Part of a small language model's weights.
Architecture: LayerNorm before each block, learned positions, biases, tied embeddings.
Training: 1343M tokens, 10247 steps.
MLP neurons of a small language model. Each row is named by its layer, matrix (up: input weights; down: output weights) and neuron, and shows model dimensions 144-271. Each number is 500 + 40 x the weight over its row's rms, rounded and kept within 0 to 999. Numbers have three digits each.
After each neuron's rows, "fires on" lists the tokens most often at its 100 highest values on Wikipedia text that the model never trained on.

L6.up115:484475437464442495453483513497548502531545472570513497495542502486493497508444536522485474512517523538454478487469547506472564512494481494551524483472518422531469506526488477516509479487469510509529489494518482532431440571461497567577527539465472526525549588572506521482470479479462525530504522495551401502536465586537454509476453466573501602551530470532460469496457462501430491597491
L6.down115:497510534543584458457549451449563494525510492428525567488502525539485557526516467489451542450531502528487545481491474571477531470485530540490539503512484492476458550526566447458513499446584547514444502490440564467521593560504452569509466434469551487566563541440507511492636558549528549517523556530555555528523469495492513448472518584505532443476526478456575512480520502497499580459465
fires on: " ", " and", "2", "1", ","

L6.up541:459506433551533510544576579464487504554547488539465511478486474490534538566480493560505507470562495461516522499456519484480536497574513512499540510455452461541510524463527468439532515482449541519570540525504502550499600573583468426497483453460499579513512477511485482506449511497502464512459462530460474529527491461500455568510527524534466470530488496557573516500517552503506516502535
L6.down541:553475500503571481541583543468492528510506514508487511477545452490519479431472553582495446495546493410561533486535461547477504481557363483511541560488535463543458533557508432542505503436463585501550449523521456505545492444425548596538554498475529473526541476525488551470541492508461499426536479420472548500501468494553449512541511483550518503560501542489490529488530492471488426426481
fires on: " ", "1", " |\n", "9", ";", "."

L5.up614:463552488463478489497440521445494439552336487503510539516458542433501505485484476526483481488468473492525431500465469508498480533383487476511517509443503496534539490442495403507562407427464492443474541413479566442512529506534437470517483529513622546525508515460470502403532527505489477507576509497464462464554497540514471500501467494440482524486469499507541490520480473478520483487544
L5.down614:535540495481476444600533463521534531402477460511550367559490584524476501419452442570476541499481565494523597525450444449539431459466568518513516531521551530484494481594587551531509525507508528511509518444511494557563513592485514573552545472494463459451448500494483432489539513461458542501506508545474544481472530464481506491507572477557537467514537471552566416500517483515520502510493
fires on: ",", "."

L6.up438:471487536535494523532523484450466502574495542538591529503573510570542553469467450532496600499525542560454538486448560439532597520543517512561507436523525521520568507426473520412510518516532476507470515517520431528473507548477519496486532490445521526529506458525520471480513539473486493493535496485525515515477501505477550549447527497461498442448578498408550480548541544495533491471572
L6.down438:491458510522436431529484483527533468466447510494569537536464519489516481467521514472487480521493442516479411456534547449445541536504507559558468520502496421530527425466489502474568459532552516481580488529491442516445431457493517473503512409580492469486442519482473553478500507485491484481420548506511485449452535468515547597468445524510549490462506538496490479473587503490501535473505
fires on: " ", ".", " (", ":", ",", "1"

L6.up853:499491521506481441549536554587523515466524525540583547429470472567510510552443501488448509552493554507504452546466496486447518474536427528509403425443483532483536481505474517568478441512486559422501525472440464525540516493518538496528494549470509527525538535461479491556558529462572522492557520515464503516468545553538425478501501460509450509527480487484500521452520471500510527511502
L6.down853:481493446504479470458517544479481495476515440374370467527501526428530523544502546449524478472509447478459481539484594474503531505481502473524552492527498437556452478468533525458465574488554433482493515440418499411477535495488451495528477516487475506491480478469492519468445395498469493468433482494523457468509407446552454542540544448461511485547502523533504494499447479526457503473510
fires on: "2", " in", ":", " by", " ", " with"

L6.up860:541538483441486439485536448524597457484477510543510499397526562486437498464516482554574460515491461542503522499460532511472475423514503495472435545516515420531422509478480475552500493469471493456497480486527541522558488499564528488505531513415530444530578469484468441448479494434442572486526520496471527490472511501535529449482536477457450508476476515479424418568449534508497433497463
L6.down860:531530440485550448473447493471540425501584485521486426571471508494483483588502556427535483511528442443490466476530529462520528525465444504454548534563439506421555449517552424483512529493553480514494476570487471494443533432487486529479474452511437543486549459579578509482522468550521415529492520557478485534524528561567525480452522513501525482511524522480541436473540548448558458482542
fires on: " the", " one", " by", " those", "0"

L6.up526:497546527505470481465576509461515496514548434479450494512486451509531498493478409552512570480485545549513553493501540555542507504502487424575524493491542452541529474515504494526468492434497534511510532462522515552530529541539379538490522483472540533569504431456499472462507483512538521459501530542477484552517452454532540555516452461464473571481519430545509519543513460526457473519568
L6.down526:572469490560440504485496469464461504518469519493517554441497520504517467533531487523536467539502437494538487544496476534474545523473544542460510451523488459445493493578509525461552541466535510494506528513417502440441583485460460564474452485499473457525472581485564496473518512526418500513455476482406551490507521455534590528532536493530536493507569527560482501466428565527513474453488
fires on: " ", ".", "-", " &"

L6.up422:528491526413552486475533538501495468466477540517511525490570498444537513519448480372521529494584535448550570530480455591475481549461490541555457472481548478469508519460500465442428538478508512498529487449551549544521503486506399597477473529423542552538525572564517549517476516495459521466475495530417504551507477546498573483529509430492556533567473491461476529529515459477467534500485
L6.down422:557492511576473515493486533476568488516568473559527606526558582558510540539527551481501523520491519515499534488473483503505500486482520519486461554480498491486428522569457482503568492569499525444503536501443546472507546535514492461497466488469533534536538440537480586440549453507576559544530490480478487508452471495478474534525502546540508505444513471601558488524513549528482544530435
fires on: "1", " |", "0", "2", "–", " "

L6.up1673:506502469440544500555496435500582507436549501480538453435539476535466434474442457467529463489647497430470531443417446527494572433532444566495429550482509481532509454484506482529576469498544505452475495480505515529486516528539508560515518430506455418503499458550456460495435487482542563470489551514484453495518487449429510433485583496540433557516453461552485429510496541488467484501430
L6.down1673:510632506508491435529429497466469471574464477478444540544479506481513496414495540566476463448502484586524537510534489502470426533433520379505473515534490465491540495514599437538492495513567508477506525487464521561513467450441507483525455531514493548434438452454491612504555519568547461458530481488607497533462585449514497530516488513439507434479568546468465610436527455491462456533487
fires on: " that", " the", " this", " as", " those"

L5.up833:507480513477486490499519489500431423525515456444462453522516481476455470465460540565550491499554472537528539488480516478510462446575448534528468536486475412568423462556429421515532436505491562501552479555444479576524510482431428464560512476542547496541412508524508472552589520500476441459504568486513488536472400533456515470477517509433450541433538515523515523499538493523484499537552
L5.down833:560467454577519480453470507483500480478541551536509547446538507560513524507537574455533518577482543488461501436507494437506481466515571478491512531504510483499498491490446593510507529520530542507503432455536498511532508493496510502466498423444518507542469495471498516503493476508514532548513492569487452512437509514596517553437449465482567519504498487557475524464488578540466529532463
fires on: ".", " "

L6.up1157:545499553482508438522500497489546475421488502513538494489490538525515515531486526447505518484497527536543556489454463509472476448622451479442548473414474489506462536520438481502502503534540469522542473485523462516542513486534473513516487429411545475496441440447512519515498489503462621364443503518497515478511419417519524488496446517494499494413442517529470495482521485497496484496504
L6.down1157:475455518471450487512452479419555467449531505513538550524475546537532443508466526585534533515504500508548481452455559500494484493539526564447472474475545488419517465509579519524489473467513552536507469518509491502488519478506547544489468489546506446549465489522493397491492451557426499486470564534467529558535495480508510530513527423452469480513581436579491470484435543563491474533563
fires on: " B", "-", " C", " ", " M", " b"

L6.up131:555480573516492481501461505559475525560496513545526555500485565491432467474502473477474504557500601592483511492497538468558586506473520473507466543506486569451492481472496506496528522529575451550514503533569421504461533507470507428525507485504526553510505480556529495460414542501498506504464479547509553489508471549563508510536512509463511463532464402498477494572537458429522479465453
L6.down131:504467362473482505501494457499485532516532476512503473529478477504523425484443485455533426512485456461441517484499482517480463469483477546479551479483493443493506496512496490490534485549449486479505502567614567486510458441473451493528530480535480572494486471508434527542496468521454441431503495424518535505452510491461519548522496481496533542511508533485498557555526557493451488507472
fires on: "1", "′", " ", ":"

L5.up1565:467566489495450504502468515507459493490463536477495468400444488463473459513488473548454491475506572499573509481433495500464529477473482518486480524499569490503567523454583516523449517433456462453429441513501513520503491468441496544531420565463471595472491477468560498499499521537499473499569542534472447435576531494498537473430443561532506416436429410494496492460500547498518442431542
L5.down1565:599472609431526456474517485518537555545528462500523577503539463596530534506465531507485520553501511564482491458528448485489496591506421402464499494549444505546511488474452529533593548527544526549504483498419525519487435522573498505545510473546502434450464454553504535487481472475465522485572499433529496520503476514530500454503522463542465477554406565490587497513465496510502494502569
fires on: ",", " |\n", ".", ";", "0", ")"

L5.up791:480469528467499511472465522523540498468492529530534506464467522471475511511558445473442501438604487513459528507501454478442560435505469475551461538495457513550508476519519479506541501475571470530430517519482432487442499515451462498518498416508404516532514481471486528535586497508458546483441489526505471496521430427492492472504508467477431535572545463406534458579535474502486396499510
L5.down791:620493541531502518513461569417480461549533580482521520548458447481432494526511491499394613491488476559519556477490581485501518563524502444510544492461478511519554531459552508503484579533526491493440524528538419509462501521546498522475459536474501507449581560492483485472539460465516500482500487442501483478473527509597502485484518557464511513526536590496545434503507461588476457516577
fires on: "9", "8", "7", " ("

L5.up145:513538478559451490481544529556539558432555527520524500523513502535540497537550445386527485547507500488469481436488491521489437556493547512571448456450547523514497517446529531494485497527509469527517581572506463519541465481386513464497557501563527495482511467434512484580525577492511481507496535506465470548484506442469469490437508448519481483532490532487482473505464521497594543469495
L5.down145:517567450452444526400499517560532390460536526439492503495431512501538477466536518502497521476550517478422535468600471451558464462445425510483430479488514492405466537517548556524461485506476527563474525560513479503512451435523517562495455518540532487508484491474514529503540503539475536517510434430466529538516503487529437502476561491519508508507543488522466558462553458445526540544566
fires on: "7", "0", "2", "1", "6", "4"

L5.up827:543527522540505477495546440552513476490493500508470498523456462577516531545531558498452561441485491527452540453483524502467518468468472413523535463579531522558458476579473478469533558530450502432493525503487562555495474564487484515530515533477512446492505531503513477465510492464484529541433523505571501473452489517503559470451549500417562432519463486497452429474482532593507456553515
L5.down827:494503497558462597502499528565479470563509519537538517505450533560521525519479522500516411555503470516546562541505524467589617488487461516456448466486486451456510473428556484502443468486482537532435529469479508459418459570423489478443487439494487478475461510508531468531469492427547514498469512543500504519501497543478501428481477541478443471463511575497532486527498475476523538519549
fires on: " the", " and", " Little", ":", " those", " people"

L6.up1069:549470449472503436567509469556542437517514495476534515468515560475470504486453489527503425511467512546523539494486419500542515521532517508510451474441507559502537518353593565487469534457530492496521546495618565548500529529480486498509540522530560491490529497441598424481539556523482512482457516409438459516419468552477521530519543532472563460510501545482464490501558511498524463460505
L6.down1069:549482470520475470577533529557501520508492521460490404605531406479515556516514577459450543464580479540480430535504491484495587511501538539531531489508418430489558548559455529470476524514496500491453470504482443509447488547518462499520488481534499534452493547512500519436500562512542567566467505453478541483534478440514509563560478476408518520497514490518455506506510496492440465516477
fires on: " the", "|", ".", "4", "5", ","

L6.up1156:544579561474507510509480448526476480600562470507477521448545536416466458518541496534472410530570517446475421533497485490497489535514486515486514421548542439537462526508549459499427499527537543463516447482507543516494479500469525507456505530532546548523496508465480462497536498569466444472508459530517462550583503458499521533501449412577438502454481495525479567448526445515405523519441
L6.down1156:499563591553555413417494490542449471464540510579485556491507503494532509481552537507454496528445521641498489533508530481481500469466484557505448431526538545531454529499528468452479468539473567505492525488478499512496467505504501450503530498497493482524496522490555501436484475518465495502546476557524476516541512537589455528500466442539496465517553478536505581415467486547505467506500
fires on: ","

L5.up1876:532454516526522485459522539527475427415522586478514468508448557447557515443453438410509489505537452512455490468411499603472494503521411464474567481456538502533526470501474434548464519431514506600510485478552544475516474501555478528510528550522483546565561465529528483587417488548542551533497524507532478515475506421540470526551478546384568508502459499454526508552497489427521584536490
L5.down1876:486485592487455443461515557494485520424533491462504454512526535511529507481494525472525464558454465552525486525468498504510544524483488524431599465484539492468479473532494507489500539492556525571493503472455457455500555542528543474528535554461413523552521482556506515548531488453571503498579543448540550505541467445589537516493500479476417512468383523516587445538559485461462521468486
fires on: " ", "1", "2", " |", "4", "5"

L5.up537:468507544397501535497540537419495536550517499475525459484518478497528455531502513469533475529471535533504530620508459452484524494526549500498543443569468459563506499527510536499545518478475469441448510482536500516541510502563526561544521500535461520437505409542453561475523430429529508482514498573506589515536499526482522500511476494478482541451488542578494528502503543456501469485514
L5.down537:521544479503464492459506522504533451567490581499536509582477414485486500516520486492560527442416543525585516472471589511470464461449481546478471528524532498492492456506525505448532523447547494519488503531555473459454477453516479484559487443550519454531560477468483474510539522520542463458482480566455457511504561431460426505489458543512484444457448587536468534544538420531481521468480
fires on: ",", " was", " is", ")", " had", " one"

L6.up1270:450545447440464497558487487528477397482554497545582503423474513537478493502516486537488508534426606482527493525585519547473506512624518468501445523534510530500523510545419525539483482502485459432490486470505507560504503555443472553545539491526458572474537489531528544469465492491530539511434505567481458496526482469496456519542491461587460552536496552578449501491532523454402487552450
L6.down1270:479531513606532456435442441483470510499545542511467485561482520489561450504471486491444520463501414423516515429443491490523488530499497565530509457556511442528494465498521476391483480510516528523490527492549383483568469397499471511428498497532578465513475518470494530452541544543504504463466529457486500456432531451506493475467463491450441460503498418411568467551518458486529484469539
fires on: " ", "0", ",", " c", "2", " ×"

L5.up341:532508500427463474594442524478482552464520512470503481452494510488469491500560479591489533536508424526498561432526501464462571525594502489507515527476487488490529497450503499521399427493410436503453495522458498502466458531464439451457453545487547511445448471562434528520523472493467574521573474484511535472516513499535566459422474571497467475450492460585548459491473493462430459511583
L5.down341:417547433496503512505461458563446455519448501601506551505472510450519482542491540382495501535496561504478495535492443545535416455449389497444472480572494558496456490517463441473523495487510549531452501545549522434487566480540517500518567515533550483517460517440449485460546485483516470479457544460510491490501518470468495452554494428498453469554499503537501446511530550496499505437511
fires on: "\"", " km", "%", ".", "}", ")"

L6.up1209:490553526488482481490455524527529551526490519482536464477494567534481484515529548520416476463426421469511489488501518568427627519490500420493512549516541510441516432430472477592473464522564489456453476511500624492468541532462476564533473420443524460506498542478483498465495530501494488503522433440529561470468523438440457501482484523529496579480540513519541428540520452585555545494481
L6.down1209:487475474528469561458525545510524490468488564625484543546511514428499571528429524486462445547478536548457485518485507481575569479472508539526509507502483448486493550508446475505495559528512487532567425611443473580501489497505501411573473528480483465477486523540465503562504467578609525491480543510513520481456535543494503458549481461475543562443532528514550490485453502439476441522512
fires on: " with", "0", " some", ",", " due", " for"

L6.up168:606505451507519499470492460463470409497471509502526466485555451505473470492562474472490485453507444505427475471528483458481470446499476515549498455496488471517561460456508515516454473453491433534511506553477539538512470506516503495475531443486506519437560413478568561575522550524489533503496555540446491441538464465532559519476516516444460433542468551500538505530525463494527521441498
L6.down168:477510476501528434490531512548490534544493468496456507555552526557500542523532495455520505486512472443502585511499444448548475519519463485510553534504483567553518554493533480448534524578509516496535417506468493491475462544490546589461479477548508464454460473489499487531479468503475554460477488460515436511490489478529461537492576471443455537483476560437462467510535514568478554508515
fires on: "9", "8", "1", "7", "'"

L5.up2012:546497482470478416553499476596479498519489547470471473478576523473458526459538412419518459511547459453540530508427556601506514411528429491521532497464440558461497530463511506520523525515462416517493473520444395515544425547493480494539497505519473520429477491476434549520521500528493467496498501496509508503586497455571533604522453482458487510531438516482577552490489462507490548469491
L5.down2012:482534543432507479508496462464514477494483542552471419510489502535433553453471520480483609470600551490438493489525444498518523454461522533483490486548485497528539498511508467515506489469446534504513524481534496461507508506582503484479541538576444421531492494509482582495565527570516603533475521491523462538531492545527496494547518558549583451559522477498412462572483475534499548537458
fires on: "1", "0", "5", "9", "4", "7"

L6.up1753:418475490471538466512551522533459465520433475528471463509467457499450496471512587447494487473505482544510612496477574513469515566561494487472557478516567508510455539486488549513505576555518577461538449487450586518493530533592517535502497572441489488612485469451474502477619455490539442469402470459421534450531519507534473577527569511553485487524506542499491496502522508501432482531470
L6.down1753:527443529500497451458438505516448436601522513430484517459548525528524456511500454585565566525571494501456544427568483481413496509499520524515482506469552483526519470491445541503507466539436503503494546508530577503538558557446533486473553508568486485454501536538488529541405507529504529461510449512432393481445491519521452499577544518449478476562485508505454554423498501443448489475525
fires on: "-", "0", "2", "1", " ", " its"

L6.up416:465495526555490528483563513563441562511512514482470540502538489556576476409541535535514452438472529498603444495476516537450481441466479496498527505517517500562513463452489467492520491527413472463440495484540454477542474534485556551489551466514498548478430514518521512446485529511468459574527487515480627520503468491449477433461426462480549482434450486495573467491450503489539496490546
L6.down416:574502502418477459536489539501497522464427476475502546483451466494514525518469522474534470444468544570407432557549499477547536524533486523526566474475481495496444569517525552374500519544504554517506457429498504378541533525544458552508497451448459450511498578540557434437518433509525513538506494566537520499508473532483465480460394498551552502505479442464568484514560526497506473471537
fires on: ",", " and", "–"

L6.up174:485516577539490506490454553532534481485465477414479513464513513447552441501522485532495433465536463524473541530481448469543491501460461470515532509542528504501546543545584442463518529462475454495466474483442425460550438492455476577498500575520456523503547499496477437496504426514450430513521466501449504517588471503504566475534484487501473479455436530564463518501522494525507531483510
L6.down174:504568495464546485471529462489455532513473533526459530517488511483474541462485513456447474516460545473550429568448518489519509531466500494477565557558523490595518544507493490518519493469481502492619467543549477532575492517475532461548459513632454480511446505552469491482489538466471511558488504499524433488498477491555541455553524470510518514509524438532515517473486567572459503568473
fires on: ",", ";", " ", " even", "0"

L6.up651:499546538478453443422475450468490492485569519573545533488575520503439509470497598457458560508475451511424529451532574613517530477423513438489518462481541509500518542462524426557488519503566523517537482478433513588486487526516517490515512499471525565517503512504546578505507448469507448526516512487517516567436462450548505550571485443510482448468523525462554454551471443463526526521566
L6.down651:572489481530496516498469534465429435545483481509426512507469456566574504508530499471561531505499572506573543515511508543532544507499541511520532447506590500476502516474481476489478505547575533503524481523472453549469503463495487528486530562495470438498554537538493442494515481483526604523547441494582518474476527480487514503546438502489466478465467572563529627497581442474530563508468
fires on: "1", "0", " ", "2", ","

L5.up1391:384527572493473505438457522473548499454495599508509507500475525550496518496517516522530463513492396616473466513503554457490512569463531482529549471456442517565400467508483451508514502493493555525501413541549501556530577451546423506471489478513596555461484544520581513492552458577500531479515440447517503486472480501447511531493503517467561396487540499552519414522476543511577451517507
L5.down1391:513475466512492560523450513497455492496486505486524353513459500433495519546474502516569469466548571520471502433471578492502550537513533500527552575493594444533530566454516577485447517491580498451573424513510516478550475516471490488498522532472456459474509471496432442595471548496508522535501509530498533468539492485507478488513535483495493515511471546475476604553535491532525474494425
fires on: ",", " the", " ", "0"

L5.up2016:514518433450496535529542474560511486405451507484540493515498475532472470480536503524480511515554488504443497480547460502543554481548501520526486509526470466422512556514452506554453481526511497529471509551500528502531437481406511528519460540485516560476485551510613519517493517544467518523509493526403525499512463452431521501534487553483535536525493436506559496610555494487538532532510
L5.down2016:481492475518498509536509531499557463406511554443463418525542510530486457498486490575524536509531524502504490505545476563493544466467507478525568488515351455476506473527480478547514483537521550555496448525446527481468458520472554483503556514559501484471509453454524486441497555507569554544472560518486492536503487491487485476510547529493481559518511438455513514585541540513575482477510
fires on: "6", "2", "5", "9", "4", "7"

L5.up1327:468495552529556503476492483474516433545423499518479496464506504538472516548601489472475526459482511469499491496480540479493542437485458473366455535540478515614502470447490532537523526455536452469442509484417495470497507457440577502524494455499536487476440489491464543495464489510537522485461497552472547518551513524525499532461484586488498508437504441483475504409458549420480481510505
L5.down1327:460480464464533511544510466556565422388513553533519457502551478508403554478522513380481465555538467527488476522472493533462494494472482517490474475519484427567530497507445502454521573478490521518589498496470493497562454509512470408471501548502510462480466525456473500386537466558524442505560540480535499605456499501466506495488514489430538543468507468401526577587513485548517482514480
fires on: "2", "9", "8", "6", "1"

L5.up744:452527487438550411457487503590532508462467520455500481471500473487468470469453495511550588542505511409502437502555470522464566506448517452428467505578514491472504497511500488519510576501492464436549486489481474546604505518498489499519460529565591492499446444481550474495518511523536519514458448511470487604484505561572503466523469497483564508485507454592544514443507512447416579463447
L5.down744:515527533467603538434465531434518458515553527513446478567458516547540454501474506533487504526548518547492482466508503436521538477545546435510496514535479453449471540509520505503510460520517506466537508504555540476474486440546515455592554517489500477485471497539474537452510484532499531555469469500545514472518469441505411556536420514427490500509565502513533542503585526601493482459500
fires on: " an", " he", ",", "|", " since"

L6.up158:466470543479457476496467486419567476539516462482556427490512519545476458451484521517524505487520502534515517489475560481471530542438418516614524485522373492487545451515510444467466544474444554563439448488447540525535435505550489442572494503475471510489461482532527521526561478486537466525416562523496489451434531494461480604470484480511546421419555485502477508560453550491491420491519
L6.down158:504526545552493491499587490464497564533526531473559540470449479518482537560525474447463439476500478540503468466462481488514521494516524535507511450495497563544525519454541533589516530551531460488461576508493450525561465400470415523405542523475565416460480540483520544464525502445523534537484516563601521496485436516577510527438503485541471422556495500503504515541513571502529472426473
fires on: " ", "9", "1", " (", "–"

L5.up1036:529514510505523527526483530500436503542492521486548476546589519421513424486462471465528530557571454437511493455475501437564523568494455546466469419505498486507506481537464524499489508476469542513499520490588507420571568560468484485519534493530563495495443517544517542531479546502451465492510466499465468518586522467488526497461451495507411565517538515516527543526520472451495516540448
L5.down1036:496511577529531497513501514514520443510521520498414519455516495536558622496497544517523499536464466564515531492533466521480581561477495470467538532431545526505523520538496448519502487453566532474498470513488539556472447521510485500458553555536469516556490522479483493473572455533558472480492534491491573489503495561486463504529536440486530482553496583465480548505484536562499517484408
fires on: ","

L5.up804:570473541448509501586480490542534378490480505479536529490584476427500531493526443482484453516527487509458577483514539486516578452539472490624483504504552512443506524458533542482523485561438434451485470558442554482455438468529458481503540578581436490565534487462527542570460504482477454522439492564453459436470447497500477554539507557540471522522464494543570491465545563538515542527508
L5.down804:486458558555507528592456475497553550497422502457467475423570476453445470482447461459528523528583491547511488535465525516491489507500456449440518530446433484461537511555471496531444558508465472475541503515527483454535423457464540450492526522494513425597513476475494504566558488555547466522515519536516430533537506497572474475505508508498485563500492419457434473532463416487478464537502
fires on: "2", "1", "9", " ", "0"

L5.up224:502507499507428439508582437493455557544546488510453465466547409571478520531507496477411465475466488507488565515429486513485505525506546514489527437453497485458490506478427451520496448474492494509471488413554524500467572403584461493501561449475491472439471522513429564487469540476422524524527500508527517523470488497517543449484455529498514427527477508508545478418419520521475541534560
L5.down224:514513572516531460446457564509443456470414502486588489543469523472451576476430521533523543502451536533533419534536489503503583534540480465444456445464513487419412538507471547488524455429444501502536430531571541471499421520477514520464531517494555578540518526509527457518458438565576527528479474503479497520534453530548524493492449457478457546451548503503605521424459539458523435583531
fires on: " of", ",", " and", ")"

L6.up208:513506507515475506453486473475546422509558583495484429497484474534511490511513545559490488527560545449471548528506493473451553522502415466482521496518534512518438548443510538511524547450532484481494476549533485504476484490571493517529500537529570460529505530579424553505439499491466463505441537456513465505593524452504493415516467445482537487550482519507435501505470546506473522437515
L6.down208:542469429456515595528500528541599487561442543517518563458492561534452494457428524425455403380483527499529426503574454456518488584554498509415494466560522535470484473518461560497455522510526474484573459490511446495495526524484526494450520480522477511476528472557489521452482456498444509477531502487448508479543524483517484495442541615503495520461491537481554511469514482454467538520545
fires on: " and", "6", ",", "8", " later", "–"

L6.up662:417523547533519498565479532412527502508455521547487504574506523484529487466442541529515403521481464480519626546448445483482476493405526483486452488499456490502482527516571460455456502478417551543543480482484578466517537508526486513482552457547531475469551543502548425468511542508491503529544568489469456554429505541506501489494449477541520498433483565557484481483430433499535514466477
L6.down662:506455558534505566523504499555502538421564409530592520505460504551515601486505499399412619437515478506519501453471547461487532505590556546468574527501523535501460518505475575541540489464573486464524456532499518561553456507493542508493538467553442541424520489532518508499505523535529555492455504534431522492457576492548525504556481505505512465541473536562559532431482550406432584536460
fires on: " \"", "\"", " (", ","

L5.up1348:467499458444499428486427478558520516482546487502498541474495438417528506522469528482553522479541491463621531477514478533534541545436492535502539506464474555515504439480472521521466508459462450499502466425452512484487519565501563485541468460529547499530449502559399493526527494457491470541492459532479488463481475478523441501501501439483500496506534424506412532463518417552532531476532
L5.down1348:604512470454500472421506576496495489510531502520486541509472549463513528511510503550585555436471497510476487366417522559528527482483578473466455597516530529444436531515480457554501448472561492528418491493462543534602477534579448476482474512589451559508512536473496564450528514492497544477506523518507532475546517483525492430506488540509537422459577539514506472482516519462451493474498
fires on: " an", "–", " An"

L5.up651:513561511491537468482521493472511503476448549437555490514547509521476505492487502536474542443443539558445450471468564522495536521541555539537453548434499536524522511503509479563497484441457606481511496436483614459465488562572480469528489462519520500544550478469520498511551501580475477524503503509546503489485495463482492504494538551508495494552544467512516480528499464512479436549517
L5.down651:542429483498478479530493497537505507446506467496477501455503484489511474482471508476501444524570508489541563438441522541490531573469438505462567441498390474486443479416444548420600503468556511530526547501515404491502485476507439531451470521451550560480506601552482463475482530512496467487495583497536479562468496500492480477519511484465535448477466428485506516504497515531585540474506
fires on: "9", " with", " for", " and", " &", " which"

L6.up346:538510451501438483422604486493548464521506496390421483500413493530490507461537435463538517477561497482474465518518511466453529511534550474482533479527464441478496552488496503546563466483434498523453497421529516493557516528484541475539456509468459549536435522559431507508526394505475497504483491520436481542512501480427490493518509442409475529532482465479481433493488414504514458559514
L6.down346:464530458437496455476448563413526499451569539439530453539485527527490537601504573428508432549482547503503544593537429546496468519508490437496541613476510574564567530565584502460511498535441485494488460488566482485503450462524517518473506542512540553482501530496487544436495498471475510508530522521447474501529574465513476515482462567545489468531529547521500496474482551464511513532525
fires on: "4", "7", "6", "8"

L5.up1826:448372553486468521563502534555494496458444461467578566499529515449479528528524518472511514513508563491571532483467467442499449424529502510493490570445571542551521510537523493522501531495447469498472545485527509492458496424457558483421493523491475485550479494432520468508521462516449450449442522491499459502460497553607452441481557529447530535530515547507491501514502551481582554456447
L5.down1826:567437508512497528484519563471451467479499498492538532463479498494505531572465522540472412502511552535489554455455476504501449558474503475516513563473475564519417493522440535501513458544544509430534477497521491454509520476474553483455533549391540558458455559474574501406490528447595468501478499486477518482449538550560490498531512592517455492491521512508575462498486518487499442490496
fires on: "8", "6", "7", "2", "1", "4"

L5.up1456:471453466466502503452506516489559487528499511459514503511526525461514517505618420544505525531478527496548524500479493473491533538520561409500513537518506503565409485430520539579554561537427453501430552385512417420456524517491497444538558488501496547541456548447528515489503442524439519491504506500484522512524542530499480506449528489499511521499516535527527475480488500484470506549507
L5.down1456:558384566516473541512467572475492482498489477462568600514506524476505554532517500577488532586537531533545550499478517529416497485501490507509461503516508499482444444554502491492432520466454485483517546523450431555463449467491491435445545508526465463504528556494577488506535510502499498397466455525406496528460469526542429509518500504453520478500548465547500518514507471528515466541499
fires on: "2", "0", "4", "1", "6", "5"

L6.up864:479459445443487592497614525534496442514488520501507459468527529546515471469427532425469536517500482558466562488468546495474569516518461540467621453448552495504469538505554461486556556430508468532514541505453515570557504462580553469582508560506522596491520518502528482500517525493484499489558501490415495507466484506508503594472452552567493524522451526517529454548474474534477529539514
L6.down864:448444513507494479494471425486390541502482487465499442574523481463489620557594501523505544491454551500473440610505513569567559544483538450456456467550512559516514554517509521542463472541487518489529524466455459467442483491478511471460505541523483427478501519515479512581466465478516553542539543465523492474549500485470457505522517453420533451530502557468488484434558522494483504528495
fires on: " ", "1", "-", "2"